config.yaml
vocab_size: 19395
norm: "rmsnorm"
positions: "rope"
init_std_up: 0.0189
lr_mult_up: 1.43
MLP neurons of a small language model. Each row is named by its layer, matrix (gate and up: input weights) and neuron, and shows model dimensions 192-319. Each number is 200 + 40 x the weight over its row's rms, rounded and kept within 0 to 999. A neuron's up and down rows have the sign that makes its largest values positive.
After each neuron's rows, "fires after" lists the tokens most often just before its 100 highest values on Wikipedia text that the model never trained on; "fires in" lists the words (lower case) most often at its 100 highest values on Wikipedia text that the model never trained on. A number after a token or word is its count.

L3.gate426,283,242,261,221,212,239,119,223,168,233,182,188,258,168,200,224,230,136,185,209,174,231,179,190,239,211,189,205,148,173,206,188,157,171,153,113,222,215,195,228,147,213,231,77,196,210,200,138,179,142,281,183,176,285,206,200,190,207,234,221,238,214,244,225,189,163,196,272,220,225,178,194,211,192,188,201,205,236,172,222,226,272,120,210,172,177,160,244,196,172,167,197,243,200,289,130,131,227,227,248,101,239,145,141,237,153,303,206,218,209,190,183,183,247,166,219,262,252,199,204,203,150,188,234,204,250,179,210
L3.up426,162,149,244,208,148,262,186,163,219,195,155,185,191,229,203,183,227,170,131,232,190,150,227,183,230,166,230,169,224,176,205,121,258,263,189,181,253,188,145,153,260,253,162,194,220,122,243,221,182,229,251,201,260,130,187,206,155,207,229,194,231,186,197,174,194,204,256,228,121,125,208,209,219,275,182,167,213,194,226,194,178,139,154,171,222,195,161,171,183,200,282,169,239,211,245,176,176,195,164,168,161,145,234,186,149,204,244,216,179,271,180,218,191,231,247,222,219,200,198,180,207,178,85,215,216,221,137,212
fires after: "201" 28, "202" 27, "200" 20, "198" 7
fires in: "2025" 14, "2019" 13, "2009" 11, "2018" 8, "2008" 6, "2024" 6

L3.gate631,174,156,193,202,121,189,264,248,255,229,251,242,173,115,210,171,219,227,180,187,179,207,178,191,167,203,148,195,210,143,258,274,224,205,261,189,217,183,246,193,175,157,243,85,259,253,156,227,225,159,168,196,260,265,224,205,232,232,215,157,215,139,215,186,200,171,178,206,208,202,209,211,272,263,160,168,222,238,182,238,181,210,212,195,213,132,126,195,174,173,171,140,188,199,168,173,155,209,188,232,186,207,209,191,180,213,201,225,171,183,240,252,240,177,289,185,263,204,131,200,182,184,298,203,143,175,137,155
L3.up631,168,127,270,233,234,209,169,151,201,194,192,279,58,217,210,161,208,219,228,220,136,202,204,253,186,151,221,288,227,170,151,160,223,167,197,202,163,186,202,169,255,201,189,259,251,214,165,171,181,166,132,183,146,218,159,226,212,174,164,260,164,240,240,167,260,142,190,202,168,261,234,169,179,253,177,183,153,224,248,254,199,238,189,229,211,171,171,189,219,219,201,243,246,164,158,234,222,250,251,216,183,242,183,213,146,178,162,133,115,164,186,239,183,218,171,193,227,221,219,211,208,216,257,218,144,130,272,218
fires after: "201" 17, "199" 15, "200" 11, "198" 9, "195" 9, "202" 6
fires in: "2010" 17, "2000" 9, "1990" 8, "1990s" 7, "1980s" 7, "2020" 6

L3.gate308,202,167,190,186,151,220,194,192,184,166,237,220,262,224,201,211,125,178,209,135,188,280,251,183,206,174,211,242,216,229,220,127,149,170,167,240,149,142,154,175,265,201,172,210,184,252,257,168,171,234,183,210,162,168,144,155,183,210,201,239,165,204,173,193,185,189,207,236,249,211,220,156,124,196,213,154,154,161,190,258,229,201,273,209,224,216,221,270,226,199,230,275,234,237,196,194,220,224,141,178,167,168,144,249,184,229,162,216,143,217,137,153,152,168,142,201,243,212,171,194,242,173,201,252,191,244,209,213
L3.up308,247,242,206,147,122,176,227,231,183,256,220,164,134,233,69,217,169,231,212,169,202,160,208,181,200,207,178,237,233,140,185,153,233,207,212,215,215,189,148,193,212,209,135,223,151,233,146,185,211,217,256,196,185,296,222,191,173,204,179,141,201,195,212,263,268,193,245,169,200,164,211,199,269,247,212,249,162,171,170,136,241,151,213,172,209,267,255,219,187,192,203,111,166,245,251,244,204,179,166,191,173,220,236,243,214,200,192,139,267,222,210,179,207,213,175,205,196,193,255,227,170,207,234,265,204,179,150,180
fires after: "the " 21, ", " 20, "at " 8, "St" 8, "where " 7, "when " 4
fires in: "he" 17, "she" 16, "last" 12, "first" 9, "it" 6, "stetter" 5

L5.gate946,159,271,180,173,158,263,234,136,219,295,223,226,165,197,173,166,154,192,103,206,206,153,232,139,220,224,189,222,227,124,210,219,187,204,164,232,201,255,198,260,226,148,246,197,251,225,122,195,191,247,157,222,160,224,257,180,115,195,198,148,208,289,169,143,96,188,185,227,187,214,234,170,178,167,219,209,110,191,177,232,172,209,128,200,270,244,181,157,214,143,88,178,260,220,211,173,185,235,185,232,178,213,234,215,158,169,191,216,176,214,279,212,232,210,210,183,175,304,154,164,139,243,264,127,240,245,192,199
L5.up946,145,137,224,179,223,165,115,219,309,216,179,205,141,202,167,171,208,295,199,168,220,160,226,162,216,155,179,219,236,96,208,113,208,164,217,247,213,248,154,248,301,236,251,125,194,166,242,168,194,161,177,260,184,190,245,204,159,165,188,229,197,174,227,113,191,184,133,181,219,217,130,198,269,248,186,238,169,225,204,205,183,233,246,189,196,171,155,197,175,193,216,113,243,120,220,170,202,197,205,182,146,204,208,218,157,270,252,199,217,236,230,236,185,204,233,210,191,191,135,157,176,240,174,230,215,206,166,166
fires after: "in " 32, "on " 23, "On " 17, "from " 7, "In " 4
fires in: "may" 17, "january" 11, "november" 11, "december" 10, "october" 9, "september" 8

L7.gate983,159,184,134,197,206,194,194,230,163,192,246,223,230,248,70,169,189,253,195,228,144,228,234,231,222,197,175,125,283,197,252,173,142,207,189,213,254,196,123,168,176,195,190,200,192,245,154,151,213,170,201,249,161,243,65,217,124,306,164,155,249,114,183,195,178,194,165,141,207,211,256,246,227,203,212,119,244,184,182,164,228,204,256,165,196,276,224,198,173,172,189,239,218,219,150,220,208,291,241,243,104,162,226,144,151,190,209,195,158,287,253,215,244,225,237,209,230,253,193,210,232,199,210,165,142,198,171,255
L7.up983,195,173,131,155,192,198,178,156,189,157,278,179,184,218,174,185,216,272,219,189,177,204,241,221,258,210,257,219,188,220,206,165,162,233,167,300,155,116,198,171,208,173,175,164,168,157,152,182,210,226,167,241,200,227,121,238,182,225,179,227,183,188,176,303,148,220,166,132,215,152,179,226,193,177,186,181,240,287,90,158,185,165,245,162,222,244,285,167,211,197,170,224,205,178,150,247,164,210,260,240,167,95,235,177,143,172,215,130,212,148,240,276,203,175,230,243,163,221,205,197,243,188,223,103,198,225,185,228
fires after: "the " 27, "late " 11, "197" 8, "198" 8, "early " 7, "199" 6
fires in: "1970s" 15, "1980s" 15, "1990s" 12, "1960s" 8, "1950s" 8, "1940s" 6

L5.gate955,198,228,147,265,196,255,185,190,263,210,230,160,240,289,235,149,149,196,221,221,209,159,244,159,203,245,146,162,234,225,177,185,270,164,162,152,233,197,175,201,236,245,250,247,168,264,174,178,195,146,271,202,221,207,220,174,140,315,255,220,185,164,215,184,288,184,194,191,245,157,206,254,236,202,145,185,187,270,279,132,170,200,184,183,212,244,153,196,239,223,183,195,142,198,94,270,158,245,181,214,148,175,232,126,238,142,269,188,196,254,174,267,228,118,201,117,202,170,210,190,162,217,201,156,187,181,190,213
L5.up955,195,186,241,206,225,199,175,221,222,188,231,235,228,124,193,267,178,203,214,221,199,222,177,222,185,162,214,190,175,186,238,162,237,168,253,231,236,187,257,163,176,216,239,88,176,218,302,166,252,187,214,210,135,243,164,222,176,150,169,275,202,174,172,152,131,193,223,246,171,166,260,173,215,233,235,241,138,157,163,127,223,173,189,163,268,166,149,221,149,202,182,135,126,227,184,156,158,155,295,182,170,226,220,104,169,176,189,229,302,191,129,236,181,166,250,189,229,182,129,213,188,157,177,259,268,206,140,177
fires after: "0" 34, "th " 13, "same " 4, "this " 4, "the " 4
fires in: "century" 13, "years" 13, "time" 9, "1970s" 7, "1990s" 6, "1980s" 5

L5.gate1338,223,232,191,233,163,174,138,161,141,204,169,204,175,201,224,224,216,218,200,202,186,218,226,106,228,165,121,163,266,165,226,151,171,284,158,159,240,187,165,175,200,189,243,225,139,167,233,196,235,228,234,277,173,106,152,164,156,160,176,189,231,273,152,226,173,187,266,241,161,294,278,229,172,220,193,243,213,241,217,301,175,215,242,151,152,178,189,183,235,216,172,215,187,146,131,166,189,178,160,235,136,176,319,111,145,203,218,215,235,241,212,103,197,161,96,139,172,181,184,239,176,247,241,142,240,189,119,264
L5.up1338,204,157,105,183,164,192,181,189,104,260,198,177,212,270,179,181,214,237,198,224,159,182,217,231,184,146,180,237,233,221,216,143,167,165,202,212,213,278,172,220,283,237,202,176,180,238,218,176,147,177,223,222,232,234,213,232,234,191,196,166,191,258,186,203,240,222,144,161,209,160,199,207,127,157,148,138,204,195,246,223,174,209,232,186,206,214,150,198,134,170,208,146,129,203,224,291,119,291,134,187,217,205,219,193,239,171,235,190,199,255,157,224,201,220,256,213,208,283,171,159,167,178,251,229,209,171,195,149
fires after: "on " 35, "On " 22, ": " 15, "| " 12
fires in: "may" 16, "september" 11, "december" 10, "august" 9, "november" 9, "march" 7

L5.gate919,148,208,244,288,175,256,225,208,166,142,183,226,238,173,195,205,203,216,174,213,190,238,200,232,148,267,189,253,189,164,268,193,169,244,206,303,190,183,205,295,241,143,223,239,151,226,214,247,185,213,304,273,229,155,273,159,189,256,260,224,167,133,184,260,213,181,195,231,272,189,157,183,154,240,239,150,178,206,176,168,229,163,131,190,183,155,170,206,180,178,143,196,185,268,193,203,136,139,237,143,170,192,218,177,256,177,251,203,110,128,153,210,260,221,134,213,179,190,227,216,188,189,184,181,219,149,280,141
L5.up919,170,225,135,217,283,188,147,195,219,123,208,167,244,181,191,190,279,206,175,205,294,202,176,219,197,209,203,185,144,239,212,186,155,207,184,206,238,135,165,227,185,239,184,205,192,213,162,254,268,163,205,242,235,208,199,241,130,155,288,135,146,191,150,162,240,174,180,183,182,282,183,233,167,184,250,153,206,180,139,176,215,200,159,190,206,147,211,237,248,220,133,175,214,192,208,149,217,165,277,298,168,174,229,188,194,229,211,168,205,166,167,210,201,125,209,217,255,199,252,158,163,150,232,246,159,223,263,237
fires after: "202" 20, "201" 16, "200" 11, "197" 7, ", " 4
fires in: "2021" 16, "2019" 14, "1970s" 7, "2001" 6, "2011" 6, "2009" 5

L3.gate0,222,165,204,190,221,168,125,220,128,180,272,173,165,196,204,152,196,120,207,254,274,169,279,261,148,251,195,216,175,160,208,227,161,229,197,200,175,279,94,253,205,191,226,171,220,231,235,184,186,168,234,241,194,214,188,242,170,235,267,216,180,130,228,161,183,191,200,244,208,208,171,242,244,188,115,239,179,202,157,188,154,232,147,252,215,200,210,178,221,180,136,156,168,247,241,139,181,241,208,214,210,245,293,207,154,192,215,202,153,271,144,241,193,217,187,184,166,192,190,294,208,184,133,239,219,149,243,240
L3.up0,167,236,206,237,194,204,210,258,123,215,160,225,141,143,181,209,129,185,132,187,180,165,190,248,233,197,151,160,194,245,249,204,243,202,118,233,247,229,172,136,238,258,220,208,181,222,265,193,230,145,176,232,199,229,194,182,212,191,226,190,250,145,161,213,137,208,171,168,156,141,253,169,215,294,113,174,196,146,258,153,233,180,268,165,172,227,105,268,201,228,180,232,129,241,166,121,218,257,218,247,218,198,252,232,207,233,201,184,177,207,151,204,190,175,178,173,248,248,234,226,180,193,204,122,146,163,213,167
fires after: "202" 51, "201" 20, "200" 14, "199" 7
fires in: "2021" 16, "2020" 12, "2024" 11, "2022" 10, "2003" 9, "2010" 9

L5.gate39,219,231,171,242,125,147,211,190,268,214,203,203,163,181,251,181,211,168,195,180,252,210,177,221,210,214,199,224,179,187,256,161,208,191,235,196,171,218,196,223,194,192,234,224,168,173,149,184,132,230,255,224,165,172,165,220,176,192,243,145,174,180,168,229,157,159,219,187,201,167,189,129,180,244,228,185,243,158,153,103,183,181,156,169,230,296,244,213,243,174,188,271,144,204,184,160,200,172,240,168,192,232,198,214,243,138,142,213,279,249,259,201,186,170,170,211,191,202,218,192,206,207,175,200,191,223,210,209
L5.up39,157,276,244,209,204,163,199,228,222,207,180,196,223,161,195,230,176,217,290,169,288,147,194,157,209,181,143,244,189,201,133,184,116,167,253,197,209,163,225,265,148,222,309,198,219,165,175,220,191,233,151,275,141,253,237,200,145,155,223,148,198,143,223,248,261,155,176,228,135,279,196,148,201,173,209,190,234,258,255,201,217,194,270,195,150,135,234,216,177,184,222,168,239,172,218,242,177,278,141,246,168,197,180,165,217,220,209,190,264,158,211,181,136,218,190,168,196,176,226,161,244,140,221,194,198,282,238,248
fires after: ". " 34, ", " 16, "\"" 11, "\n\n" 6
fires in: "there" 54, "she" 17, "i" 10, "it" 10, "he" 5

L5.gate1313,208,250,235,177,133,157,192,307,186,199,165,232,228,210,213,245,148,257,148,152,235,176,195,192,246,219,117,178,243,210,216,223,292,118,151,211,229,185,174,205,252,139,219,207,172,244,206,155,219,163,196,269,125,215,191,207,147,227,175,226,170,152,215,182,168,190,201,161,203,221,194,168,254,178,180,235,181,148,145,170,220,187,239,226,185,191,218,243,202,309,190,197,150,204,153,217,225,285,248,205,170,230,231,232,235,205,243,193,120,210,174,167,210,203,68,193,218,183,165,152,171,246,220,171,212,176,154,202
L5.up1313,192,187,204,235,157,236,143,245,126,223,202,253,201,160,191,219,160,147,186,189,220,226,113,147,248,211,210,169,183,163,179,183,117,232,237,134,168,208,146,197,201,180,213,190,167,143,186,205,181,87,194,271,122,242,126,145,191,128,238,300,141,200,206,209,146,178,268,179,133,174,174,213,214,231,157,216,168,153,171,182,237,162,203,220,171,184,253,200,257,205,174,187,224,196,181,123,257,220,219,162,157,219,215,236,201,283,181,267,161,248,176,128,211,190,111,218,172,143,206,199,181,148,160,194,141,205,233,159
fires after: ", " 26, ". " 22, "he " 4
fires in: "he" 24, "it" 22, "she" 6, "composed" 4, "written" 4